config.toml
num_attention_heads = 5
norm_place = "pre"
attn_scale = 0.125
parallel_block = false
init_std_down = 0.00362
schedule = "wsd"
decay_shape = "pow"
doc_mask = true
train_tokens = 331500000
MLP neurons of a small language model. Each row is named by its layer, matrix (up: input weights) and neuron, and shows model dimensions 224-319. Each number is 500 + 40 x the weight over its row's rms, rounded and kept within 0 to 999. Numbers have three digits each.
After each neuron's rows, "fires on" lists the tokens most often at its 100 highest values on Wikipedia text that the model never trained on.

L4.up583:529542502536566552516485466455427544499499529563451581533443509468524459518519507444513536533498490417508469518501485504510434489491508444482448560480486392448503481496574493510452466550475465505517470497485456542496523481536506463470513483527522561500495504573499516540507498498577503526
fires on: "\n\n", " ("

L3.up53:496489493520500483471511505520502522548540508455606468491478508475543508513421579546535428523504477515541552511548560576481438540500496624506525574448518545523499502520479547477533485541596516575496537546551491538481520505458487500506505500466481517457490443510513488512487499593571513499
fires on: "="

L4.up762:575500453548515533529449549501525516520463485533530586451510493508527452475564546579444498533477530514505589506500489494445472505522493508487432493550525545517506522517444507515484492436478427511560471525548502534448504429522451474491477456499466480535540494542429567478478458492506524602
fires on: "\n", " |"

L3.up376:530493531500523494473452520532505462600555525472520530522530463458488558506455521553489496612524537504472503542518452493546514486462561571532550472489522516543482544525526450550491531429458497452558561542487483553485473465489496516488558497502503511455549490536577453522450514500512446519
fires on: "y", "dy", "la", "le"

L3.up109:527505476482481552433477506452458481549508547687495447497489486481512462523476465530477457504483525489520548540517456507559453486508501539487494493511505570506462627440548505503568460500504483488522551541453575508520438443488532436460505566519548519524492476455556481513522524532509442491
fires on: " of", "lad", "la", "y", "is", "ul"

L4.up157:443526496511484410483507504472532523457511478439458542553544474561506457482437514480496456469519498475470597522531449512539466531504455557522462515481454494464458444506563464527538492483500513550528490516518458500520526552514491588588494433452463515477506451550485487493485507500497534486
fires on: "-", "\n\n", " is", " and", "cc", " met"

L4.up939:471569446477472484522457474477503428477452581418484534448578596476443437467516545551455521451538504483473457531483408483524473572543463468467533501461522575524487534490558501486535471492479534520496514485528564486545561558496522489511487469464569482495559516461491528471579501509527437601
fires on: ",", " —", " (", "—", " –", " '"

L4.up237:507530546469541537488479512468522520530568504515486563466441551489474405505519543483526484566470523484459472460459488470534472507561496533541550559488499462501441537459569492511439495470506505544544508525459472491528467480508555451501555477493492499421467565576503506503429547439502498523
fires on: "=", " ="

L3.up415:506518508493557542520587594497470567474500540503477483479494507463442462450462520462531522535478487523508460528454467479550419510510497486464415491466508514419517525472507503433536526443517481499495473447477453526462557555504462442482499506523498545551493563519493464552541536521490522478
fires on: " |", "I", "th", " To", " NA", "L"

L4.up310:497517439557517501526502510454486476529493491449416439435469541524500470466498525468603510505521513466488499492592570457498554588481492507509520464569503528529546512539518551432483540502476550445537511495508544501469505531491469477456426516468544530541555512478481504459425487490559512500
fires on: "ed", " were", " was", "ted", "ord"

L4.up209:550469500529447523586482488469510446474475563554545505461570514469508533442541437475514442578437537543529495510504431494452474495488526465497399504462539486516473493525453457461504507471465491508453514468520470570409480510511433553528348492490477515476509481479546418485464586482455522500
fires on: " |", ":"

L7.up360:579508474476535536475552479488520435432426516518512447447519453505513472537473473477479543564462532476492446450493493543516459378484494492518446488531488481431479465548454456544518500544509517482484540499559459490474581495492541447539543506493489432474445461493543499489538493474533524561
fires on: "\n"

L3.up108:470412519463519477525528605495583529501458541497502507490487493453523492561549530525507509508454468493461521504527411497543454494497456520497493444409497513477544494548548478569518494479501519486516442522422455458467512469427659478563476458536521494498453516492465561479445506500450493480
fires on: " to", " and", " or", "–"

L4.up863:480516498492547465537501471501462521576529572550468531442527562478453480476530461530479494421474461452473519440485499436447439458488523431420544518485578508425512520576507515444506572518504506473530440505553571488493511512501530509533528481546540533475490454438513520458453470459500501521
fires on: " one", " this", " each", " that"

L4.up872:476510548462493481509481507512562466456500458536436511463468437611420584496442541427555491539428513559407532529563465507483453426515530477463468527495504524510526488519420556457447492507510474466484433467456486518496516423518555513515557464440524456491511493512510522487524466518495505541
fires on: "-", " |", "\n\n", " House", "er", " –"

L3.up931:476477486545501456441521511501519503400508534539485548493568511395543444414500522440519553533505452470526476531492451480468516506501432450508434472496479488569481478526547461528494538507486500558469447419529498468432517471477496492515459497526505433439450361465570474405502476505527517597
fires on: "\n", " |", "/"

L3.up399:495514511498482523393512537501455485408480501523522449515515522474421497461530545525539501461466461571531554505476506493424483466443474502470509485506521538436438471508469488565464512434477442458512468528528530435492517510508537511554484483466525476482598526508533469511515382496522586426
fires on: ",", "\n", "\n\n", " that", " |"

L3.up549:490464501468437539479497511527489533530478517463485519521408538501475515475466504501435500446471539475509536541443497473482520535462542396512507557594488526512416505553550518529491493491526494492568476510538450499532498545484488571543402514486510585425543514533527505509485451489458473471
fires on: " his", " her", " My", " His"

L7.up894:544564501553454511546478503493501439523635485480476424535444538473539520487513502458465434580493555469514603481501453475512464559479470436491472580412500487536470518524481580473586532484422527558553438502468481516536526494440422563445489544491487512554538450530511491510538504500552538567
fires on: ".", " reve", "N", " Ag", " Cou", ":"

L4.up654:445458589517532504556425522494552440478514452512508447579523478500513477536553451526506468480467509494428505494470552559477483495442502505596524465475469481511419511477497475483418469480483565450489517541538439582470433554459521546508492452471496448520527481459500543509577535413517584506
fires on: "'", "st", "gl", "gu", "mi", "stic"

L3.up275:515548481430475443482487530486423475448581466520547485547557480565481500574465473475501464518473519505519554576573524454517452532530482448431419478472503496525467526487608489473478462469487501448464544514535488589442485531560558557541481493479528463509469540515539478518517559499486491479
fires on: " of", " a", ":", " from", " |", " During"

L7.up459:483460469453529485448503455456538478544455537469537551464540420559413536573498554507449522551538557487475547376398454515531511507465494534501505505450536482487522483434575566504527525465495588579477476522483508509513473495534557477506482488526451539549521533507481507540510493561462507547
fires on: "Ch", "ch", " ch", " Ch", "sq"

L4.up548:499504500515467518441502453480519435457480553484517549491484554496551413441534487558455502454488480520523495468443484428439510494520417632496546561572478554513508524519477448476495519544515445549556638487502497547429544508557539454530460478491506436506494470463467513479509469512550490453
fires on: " up", " out", " down", "th", "nd", " on"

L4.up555:568553475489505472529520469519531565439461500455508533526505488462490527503499392495498424525518597455441534524488511465429458508391435557485520544490534549470516513501497521472517504457451552490553568527507513547486561548512474440441478547470428552408478529462486497561517426504530463505
fires on: ","

L3.up465:517475478453501505464517508482512489522525522467565542422452487451560556511444526499500419530544506471527534535546543517491511494539525527440504548504466497441439492527501512511537540476441504599534505535485430496498527450547576531491479499417527530484486509509545443510523527437584476562
fires on: "=", " ="

L3.up263:508499476431518477483524532499451457443493530502606547496560442468554500462465495520454471542480535520560517478511513487476488506537507464502428505516553491434527479434498515469531527371506469438510530505498435512464517508538512460587559542441457555501516469627476412422578492507509528544
fires on: "\n", " |"

L7.up313:505483492518513488455491464440505554460457541478592486501504454535596505539449579533452516584504512523504462478453517452511521513585540536474496550407492573475501448557423498457506533446547507508452472482539513485531504501499496532467442512472511446456390487560459455462538526489468454496
fires on: "s", "es", " works", " orders", "ts", "rs"

L3.up508:555472466544415447462500514545536499489526597509555460505465481477397465436463578376560513532543478492490539578499473507510469493543535534599501467526498509586538530522531466530558536473483454541463494505555523508466467465442485492587514504515518477539486419517499525490532474506563534608
fires on: " |", "\"", "\n", ")", ";"

L3.up620:457522480458420521480521557522445541486516522471473574529538534498470394526539524571435476465495495502470528582491572534544495472510517555462534510455513506489478501483620524525496489540530553542465479502523557483519521487446467537544515516441537529368485483574504570449477521476498503513
fires on: "-"

L7.up761:527454546439512465511476417597577514429499517421551400562506454490488462525460545461496477425491475502534547521451455487495580459511535487536554447561469519499525489459560477522510519497499536522509561518491520447515455493513497443571544421462455526509486477516461516504433475552518530543
fires on: ",", " of", " in", " on", " had"

L4.up82:539553509483542493586490515505498533484556481548466551465539530571524465569463456426489514493501482448499572502462521514525395518492447514505530492516467512465519527506502501463485475526468533596503514465442438460506525512513585531460490501517481560449488484495556523481528512515547479503
fires on: " (", " =", "ta", ")", "mon"

L4.up676:463508457442563421449496498472549480452509538497435498514418581434422467433518547451475525527482442536426481572512531497452453504523474497560501521517513533515477516517522483468514541443529449462512478511466527524421507519555577518555568496518508498463542528497478503464535479481498572519
fires on: ",", " 2011"

L4.up719:493499424513481508494515495493554580486465598512420432500495497477472512513557507535516501472503506507563523497450516492511488419397510526523480466555524535408482542500476452413496424517542512539462486457431515505517479472580507540453553506504484510528569436467469583480519468571493497501
fires on: "ed", "ng", "ss", "ing", "d"

L7.up492:504534451482474490484496451465495446497539483503499450498462536529492547562449568566500474430439465494550522503406439498494509481550510492522463465518531468512488420457518521481469502472438537565503536457447494520518523526516571406494455455513507478486475436526440493571475509544463498479
fires on: "=", " ="

L7.up264:477463510515482435461534479431503518452462527532515491431512527503461521575476460558466479568534482531476479535496485550434495495509545459559510542504438487460464511546457554416530475490560515505433501497484452537463522492522428467455428420507523514452465451554490477546503468449569563555
fires on: "=", "\n", ",", ":", "\n\n", " |"

L4.up227:486522515528463486474504494510586448485628504460494505501503522515505538576477500465526484474496469453513480498448477524539426489545473498528486521460438566448473482556480422450511477472507472501486472498535537498504489454415507576536489573504532501517537442481519500481482510549519516551
fires on: " to", " in", " on", " have", " from"

L3.up715:469518498511461525479510560467373564485443525463514496436481536508528443483500599515510528466506514538570506466480506416471507547531517485504529521468485519503494536597436478515502473474433499520514500480492503532525457468519602516582468497490542466548471460537508503480507566508508530471
fires on: "s", " works", " views"

L7.up423:516506496556476507532508514559555547494601504502521451479495500586473540523485493529549497501571511492542467501521499530552466441400513532571510468494480443492515496527521548511527526475430471475529494423545561522501525457510500471476523460466465517517552526527476459594570485461496556537
fires on: ".", "′", ",", "°"

L4.up790:520551514567445559507502446505485579474491587454455530479546555466494554499496493451487545478476522474521528514521438563520513502531471458510478488459460486497566526520442467485409549506499401414571493561518475510559541526528466507436514434461528510486456487512419485527440416495526552539
fires on: " Ne", " ne", " He", "st", "he"

L7.up581:480506463548502541504492424572479538585546501465514434458454412483416570522595454536479535481494444551536451526511518585484556495462544572496511477484512474537479540551503511515497535492494469503519470443513481541460474495472440591423550531495397510495536466465511543523489526568492554475
fires on: ":", "′", "°"

L4.up108:470513523451467516560510497434519590478543478449453523431465532410471402541471503519509437545495521520470475390523571458557507526498492536460544491514477442537456590479474594455473540445524475493490551411492536534520501572496524468484472494479431455471507513545561576476493545512529500472
fires on: "=", "bl"

L3.up875:569525552514514467482548541483582468520435497461445424435517488534496459507557493424446529515432483533520496422495425488561483484531482480516493399527451526519488466505452487573525544557422469443567446394513496522448495526464516535531528471455460501483490526507521485425496502454474530531
fires on: ";", "\n"

L3.up238:553487487535483480552451512530579518472492502447388435477477513571520489526453572457515466528562528468453522464564491505467460578537484547583551540508520472530501500530460513492488485495580490562523476596430511542514479541415460470508499409477474561460479570493567506477433520495499545505
fires on: "=", ".", "|", ",", " |"

L7.up137:503470571485460522448457613464426467523496490526520485489427483454568513480512453514534544444466510505487503521526493497532507491495447500438541463526536509526479477508488518491543538508438442558492498548463495537509544471548516481448516443473421472577454498537515459503506485504448471449
fires on: "-", " to", ":", "|", "\n\n", "."

L7.up730:497551468476471524496528499475470513555486489452443474573412530555447568441497483468554416526498479530573528458523583521542413480502439549472540483437506443500498506592587551472500589460450464435468451412535511492433525487494485487474493459456497458515458445566520502536520515513486482532
fires on: " 18", "18", ".", " 15", " 17"

L4.up880:490490496534522511434526470535473528504498503438488521517466492549494450547413508499470529432481481521483416499481540487581509491516473544544428452540537520485483529552485551552445449511442532513513457431426586509518505505540576451499506430465521493477490483484378494454523502512453500424
fires on: "="

L7.up758:540514505581493515490511474569516528496458487568443541507554474485595533509499530446505522430509474467521431555469429504493456577504474494455495452450489471555499480457446480537456580519474530549580554490527465541542500529509482506497468457576477431498556449498440533549477477478494544513
fires on: " ", " ne", " fa", " Ne"

L4.up401:510548607478458439517500577553468444475522572509445543514530519438515495547470489500462504409529494520447579530552451535564438553509445568538508460423549512508466461472505518505542454521552449494512429501491565492476515512508473520470501487479473547479508500521481507440555533499489547437
fires on: "-", "er", "al", "d"

L7.up473:572500488507454473444479455423507424481485478475524538468469530502484478517480450501582472426481573520478475447498496476501486634529534527497567548441521529450480549496529565459450427484603536490529480459480535487540453495509542461509528509476603499469500481552482522520491534539505467424
fires on: " more", "=", "er", " less", " little", " higher"

L3.up197:518555484564486501448490489526550482488507551408467468497546549579535462508528474488478515535583545518521488507451439547482492512559595450575523526497531415446506509523529391517580518491507472523527480489550478531459469500440464456516488462461499506450513537486568463481562493479535488520
fires on: " |", ";"

L4.up346:454472521459486432460491551486532565436461503491526481488505409469549466523558556504460543479456509542514537516540544481406514417513476463528514421565470575532496441532477467521571512409474497472454478606511460492507614490562535484538498497433477475464524471533452472535533521525525598487
fires on: "\n", "^"

L4.up52:459498466488484477509502559436489520520568492487572556516593587511485424520474579515523503517524526523427542513475453466559573545499479452476501515516562509448527514524488544511480498528422459518510526518501521473512552562541597505448532571433469486496576515562513507470480509550477454497
fires on: " sh", " Sh", "Sh", " Th", " Kh", "'"

L4.up921:465434487523590499438474500504567559489552481436569572516462459523435504493542489537541456499408557504514532485506479462505472510499559487522448537489506475451521469448591513436448470470477481566489541497549455517483496549516469505398439434447514543469470457581503453496451479469474506487
fires on: ";", ":", ",", "co", "rm", "n"

L3.up51:545481528538497479488513471438491469468533547502576578456501507524427505479531513485529511521473494465486575483503454506463478492548482472513443469563538436511478533511524456476461445578436521487513509497514558602488484419498547479495443519525520518504467404477506536481514518486510512483
fires on: " |", "si", "it", "h", "ivers"

L3.up176:467580486462475466535509452450438411517532575436493555491490488540515512539476466544493528450510513442456416477468428507508490521488521572525589463426558541462509533503491553460524533503509527511632476454456483473485529518467538484494580444519458441475482484498444547465555506493556510559
fires on: " Best", " that", " every", "ls", " each"

L4.up75:498511493506493450519544449494575502460403511398463488475467492495475548450524443536549503496473542560497499482546450498480482489457456475518470490414457532563519486515493504564461516474406539454469486496515542505432440570466546485479552503482479568501529436508480437428492386469460484478
fires on: ","

L4.up607:458536471468525487426449554502530509498492495442427535452551510467553511550518509484518509383521446455483506530449534534534556518512524474552492471537514544556417450498484497511491479475517500515517432469500477459379482519556493561463504465495565464525578484458556448561502524492475449502
fires on: "vi", " out", " in", ":", "form", " at"

L4.up39:478477524438534568444568537503500528482483522509564553472515503464529422512555505556505510593543499554485540491357445464550506518453436577479538517493508457433477488450465530546563453510526547502505498489424556424526479499493489550534578512482435484575515516549455542546546501553472466473
fires on: " Cha", "Ch", " ch", " Ch", "imate", "ient"

L3.up890:444462496505454589495527521516500464506502547514583562485462509500474494464518508556485442497511545526482465567511423516546518472535483528515444497493535550554452551499443433456446522508491539487512468549533526590446484398537362522479478423447595468494474474494512550454489543527544537510
fires on: " |"

L7.up764:567496545460463490421485506441494583528537522519477460525486506453466585511538422563458482489500501523454517450485488473474432443477455511446515470518473556621479491507426553527501503523519404466525434475501461461576467462445493498574566553464514415534512503537468518443462479514553540492
fires on: ".", "=", "\n", "\n\n", " m"

L4.up282:485549449529476508565454530484520521496507548495511600484559545520579453521503502499556568511541466479536487496461494477537565526516427429475526448574475507523449519455589492566515466525479440525549495487509489520463418563488575586598516493485521488452520500467597473545520446557511587488
fires on: " to", " at", " in", " attended", " from", " joined"

L4.up678:424540537467491483510448482518493501447478514477497430543523596501479447534480503481512499496482484497545476565465467489503437407514543472534522521491479478496547526494467419395448509497532497490457431590481490454539526502508489544609545491498462522449536477502485524481453509485524523491
fires on: " for", " to", " in", "ed", " on", "19"

L4.up932:509488537471513494452486500500565499448486454489405441613490544427575539469525534447516453483479465419509440529533509414461520579494463517486532578422487503402383474490410504517547455479495533506457480495476513528551460440482542540565526465434525536586524494533532522520494509521479456515
fires on: "\"", "'", " round"

L3.up752:553481477510416504521500523532589455443600564470442496481499493495494495548594478456520549515543557475490532471528427489511532503552471542528479509512497446543462525555563471494552442481522439506478455509509522502528478480473446506534531378524527471448490431502577482468528518489532461539
fires on: " |"

L4.up261:503490482540453506525481547545507475435425578472470504432514482510470508485467543451424507493546523499475447481505420517495493507482524520454572434456545525449534526522486476565488518486514359474533470531492467575515454480492532419521531487521516464495501543457542503517514538503435521569
fires on: ",", ";"

L3.up542:556477482484532484528507519514451521471472506501464467570498508501517536504524563583540487408497495459567534564516465380480457494498504457441407474514504554426425512512501490470464569574568462430458502495509520540530439445463537446513560456445489479534524479436459560524556514562487412523
fires on: "'", "re", "ach", "at", "\""

L4.up669:502507553458555501525528427515464480440440489466478482455591482490481532544446446513479495550491469486519536443496519454467478584456525520501522498478495395462504520470498476547487475561550442456624456542487500502470477547428485476514508476523548495498556514506497532462519458473472490497
fires on: "000", "3", "2", "5", "9", "7"

L7.up107:440546449526566487468511445520533537454442604432577478449467507504548544519559432550521472521462527504493502455400523494488453474491486516571473483480595520503527503498473615508447462466526481464558551515463535439460476508512500519416427519478473497490547474470510500508512508445442480507
fires on: ",", "-", "na"

L3.up738:552465547553492545519575497486503461517498500481482526464581449480474534434515510469487509497548541506458473465535469457482469452539475469441461420497547583464503561477412478504433483528449435498554408479446529497508502456493512504456463486435508460534465513413462520526548452474425490530
fires on: "-", "der", " |", "ay", " as"

L4.up878:514554483499456459566544529479500459482418456442486536510534486546470459514437491550499409461505540497521447511533491445488463532456467504539527522473521505528547483544540496471472477532466482496559524543529503455448463484515457544532520526421473496483592455490508536563485484427488503489
fires on: ","

L3.up103:495458473490462409450531544494507576415524588466450525446506432525500437593574473517547561550478606480597507496519500506459553502558476516503447576476542510540479472524560474455503426496513465545482459472488503589456459499461544475460541388493506477465496417470550516474439514454540491506
fires on: " |"

L7.up341:486495574469497461490578526475422549532449516492547485423539460508463511496518564500478517533468516486528485556519480464438469515498480464496505392482515458536444566428466503470529543480546602562474617536516479482408532489482552458456450482487529515423514472486488481479562460498522571526
fires on: "\n", ":", " part"

L3.up281:524535493494459528459474603449525436472517540539463535482491515516501503485504503516520530484432477488510548570540427507479461511542490578502484484474454437438531452485492470561506461457599478554528454501464459591439479476456567429537485560508539503413494492502554535486546495592472467452
fires on: "-", "ici", "ti", " and", "fer", " or"

L4.up99:459545487478519535480508485546490554497488580545484473440491584516449534491583530411458521496545464537545496529463479472587495580518426466560554495441471530505512583535516529503513557437496404463547486506440467501492533476500554515465518513504578440450477480497465588462561511470480509568
fires on: ","

L4.up952:501542512520475526557537498506496517433548574505503567492507555528521493532494568516478413434505461514531483497511405508484474453547478506476590482549452556426507462501559513512522504488422503535550532472528494515522517500444536433424463535483474473546526510478516493521535519487517433560
fires on: "-", "e", "ke", "q"

L3.up779:532438498557486542587460479472578494481474515450461474448457534555492462559466571458499498500555522526468537512526530484484446528509481577640585541472483507531468490568477501504465521532584530546524488577461520548448497515428517504441504444403470532447482488508564480536436496528527531507
fires on: "="

L4.up187:547419455552485535486484565483426503470497586480533550488515547460514473528463499568568515471438560530487453486454415494426523507523462474497504540472473537544474448554553458440512502423562483522485443468548554533502478531477548477500476473502491468527481484430474518479545459461556524479
fires on: " |"

L3.up75:572518514444534517500525478446455565469472538468446527523424511429525574430523599529532518500482455470486490499581562425529472488523513443449470554504499543514500485458495437541508559508499543444476587517548474525546513502491556415555470475514527504444485425505527433520490490478554537422
fires on: "/", "w", "{", "fr", " &"

L3.up92:560457509482477514550460489506465522454380499479463464543561484490489457498536596462491466482456526525478545500490540533507554543499447519501529532534445514464402417500468535529535544543515569479470498503561519484461515464498516519482506538466489537369494520500458536456483524503495548524
fires on: "-", " War", "M", "side", "mo", " '"

L7.up642:465499462524553543555527568498496468524572501432509500515504484512520511572461424499540521463506416510533495454528516498552473474449478541560497565499483509433526494506489530532532566436452510483566583452559481482497454526454435448414527496541519433533564485553459497590509489591480507439
fires on: ",", ".", ":", "52"

L3.up243:587459547444498570472486561619421520504445505503502468476507477511537524469573525476458511493477553488511510566583444455493462563483469475521480486523506515521529546474496478433532534473485525515537472452422473534452508496514478448429529494537445533494511443556548466509512477485490491465
fires on: ":", " of", "-"

L3.up942:482516534599443534498480486552559564523480505502431505506488545531540461495518522505508452542448534458452402469507472435523484516490474565458461508470497459442451490490545485523510442448520546531502431496431487528530505448509575448498476435513525476491468469562461529460502518496501458545
fires on: "="

L4.up293:513471544480489466493468565526460479480516485493509524483520544474592484465510578489476482479411492481463516551541434457515443506504522531460435521493565467491510489492548495526586428510533510539473457556505474512495485471537561490547468502484480491522505565440552544501519500442506436469
fires on: " and", ",", "-"

L4.up390:488485427487472457480537516480486474475445470518501482541573493539484461498518563498428499429551441460534484553522482493516421483494518548508539475448493499510491575474512546455515508481457582509493509470443406484537491464529479509602532444433536491488520440564505494486479458432551438560
fires on: " \"", "-", " under"

L7.up172:501473416515488565487512517554473530421547519441533506499488492555434543440462569593491491479502492460511511520547502533497439515477441494534476507436484516516551512546506557544540571508583478426553492458529477519468476489522477467536551479480519439551517481534553544537459470495484534529
fires on: " 18", " Har", " Her"

L4.up699:598499580474452504415519518535506498464405473485491501463499492496452439458492485488482523533496460433495462513481491527445492500506475471542432441577540457500429478494489499494506450533434512490452422526459501592464503504478443456577530566444476484423500430537483511490554456515489459525
fires on: " (", "\n", "\n\n"

L7.up222:511509463512453445433471529523551445437510551441490519440465436543479430486508520461508470484495470462519473511474489501464543493555491442521399464533575505504493548488461504506459470483490503509548479488498472482508461492483493494487454479465510523557466492586453473537554502512519515559
fires on: " |", " Nominated", " Award", " won", " received"

L4.up76:566556546468558503560530479470496518476496519572528519513463577510502543533548466488498432514466457503549496516521453531459507436447507433512482557516551514520485444510485579545507478506521498454528455510467535523465498579419475461462460428587432478487539413495443510452504501441491392433
fires on: " we", " We", "we", "We", " they", "sh"

L3.up673:512562449528521508563485480471504553548476531480547543486471539540548563498492481488480452489470521467492501551469486469571527469482485525532508513481505509555503497521481428479568498501507539476507433476518522495508553447506500458561423453517494435463500416474574527542504511459480546505
fires on: " /", "la", "iv", "2", "e", "ire"

L4.up871:474429512524522504517543539471447499483481514482507502472555522526480569444566532435505566519482543491544482513491470527421502444520437518562456539481420557538500435518565509501492496479522547474450428467520503523482544410560540488621484483591499485478529490530504571470519470522457504529
fires on: " and", " or", " |", " to"

L3.up651:447490497523485499500415483510509392502556518506533636564477536492493485496522528526477525521461466416494542528464487482476527519532469487493456437516478599483497459479464522497489533425507566550553554499492475530459506493475566444530486505505490454591495480523520514537466460485527497472
fires on: " up", " out", " back", "oth", "imi"

L7.up846:444522478410524526488486549507496537463490475523461495471519520441498487502570446550494480473479511510517515542455545524428458510550481565496492424512492488499480486483471490469507487495532471537420553503476486552461501521471525588503509518578451533442538507442501587483526508437432505475
fires on: " can", "'", "ss"

L7.up899:549507470525511559422500494482454524521551537510519525515420511474476518533483520502473505492517498422447457476520460467482475495497470547449463501517525486413471512501491536457519514477444541540550471568494501478475536474505573465520468521553479467494525477502422494507566577485497468506
fires on: "=", " ="

L7.up12:504486600531491545515554470408570484469489463541470522519452496559495460560491468505491516440493424477474480458498484579510517524473460467511527490544427524472499537510501464508554490532467515439460535550505492533476450456414474465476456426522512488469435448487480512495490499485511503505
fires on: " |", " for", "\n", "–", " lost", " was"

L4.up73:567489601456434503478438459524612533487453494490482431441531545445540511454521405445557542475431514470529460485450539432525474541451465492520488492463467567471486480485546545466505427484463457543556518456555508512518513466552529483500440494522445502475522455495506590485516423474471533508
fires on: " as", " known", ",", "ly", "ed"

L7.up105:544475581518539541514477468564552537516483500629497517435605527442515499500505481569581566479450516481534591469481515470459455545467496580489442491493552465517531516482495499562528520531536469480601552510503525521560546479435547543472511481502561494515480498550549493441569486571464496504
fires on: " is", "|", "1", "7", "3", "6"

L4.up804:517533532511512585513482522501493502447413545506530540516449496457505461506464500471515496518497576485529521528562595445476499525448576480453539474494521476490483515456469519463438520486450548508488487457524474593408520515598430490483480474495454480481513477544544500502473498525498476453
fires on: ",", " in", " of", " on", " by"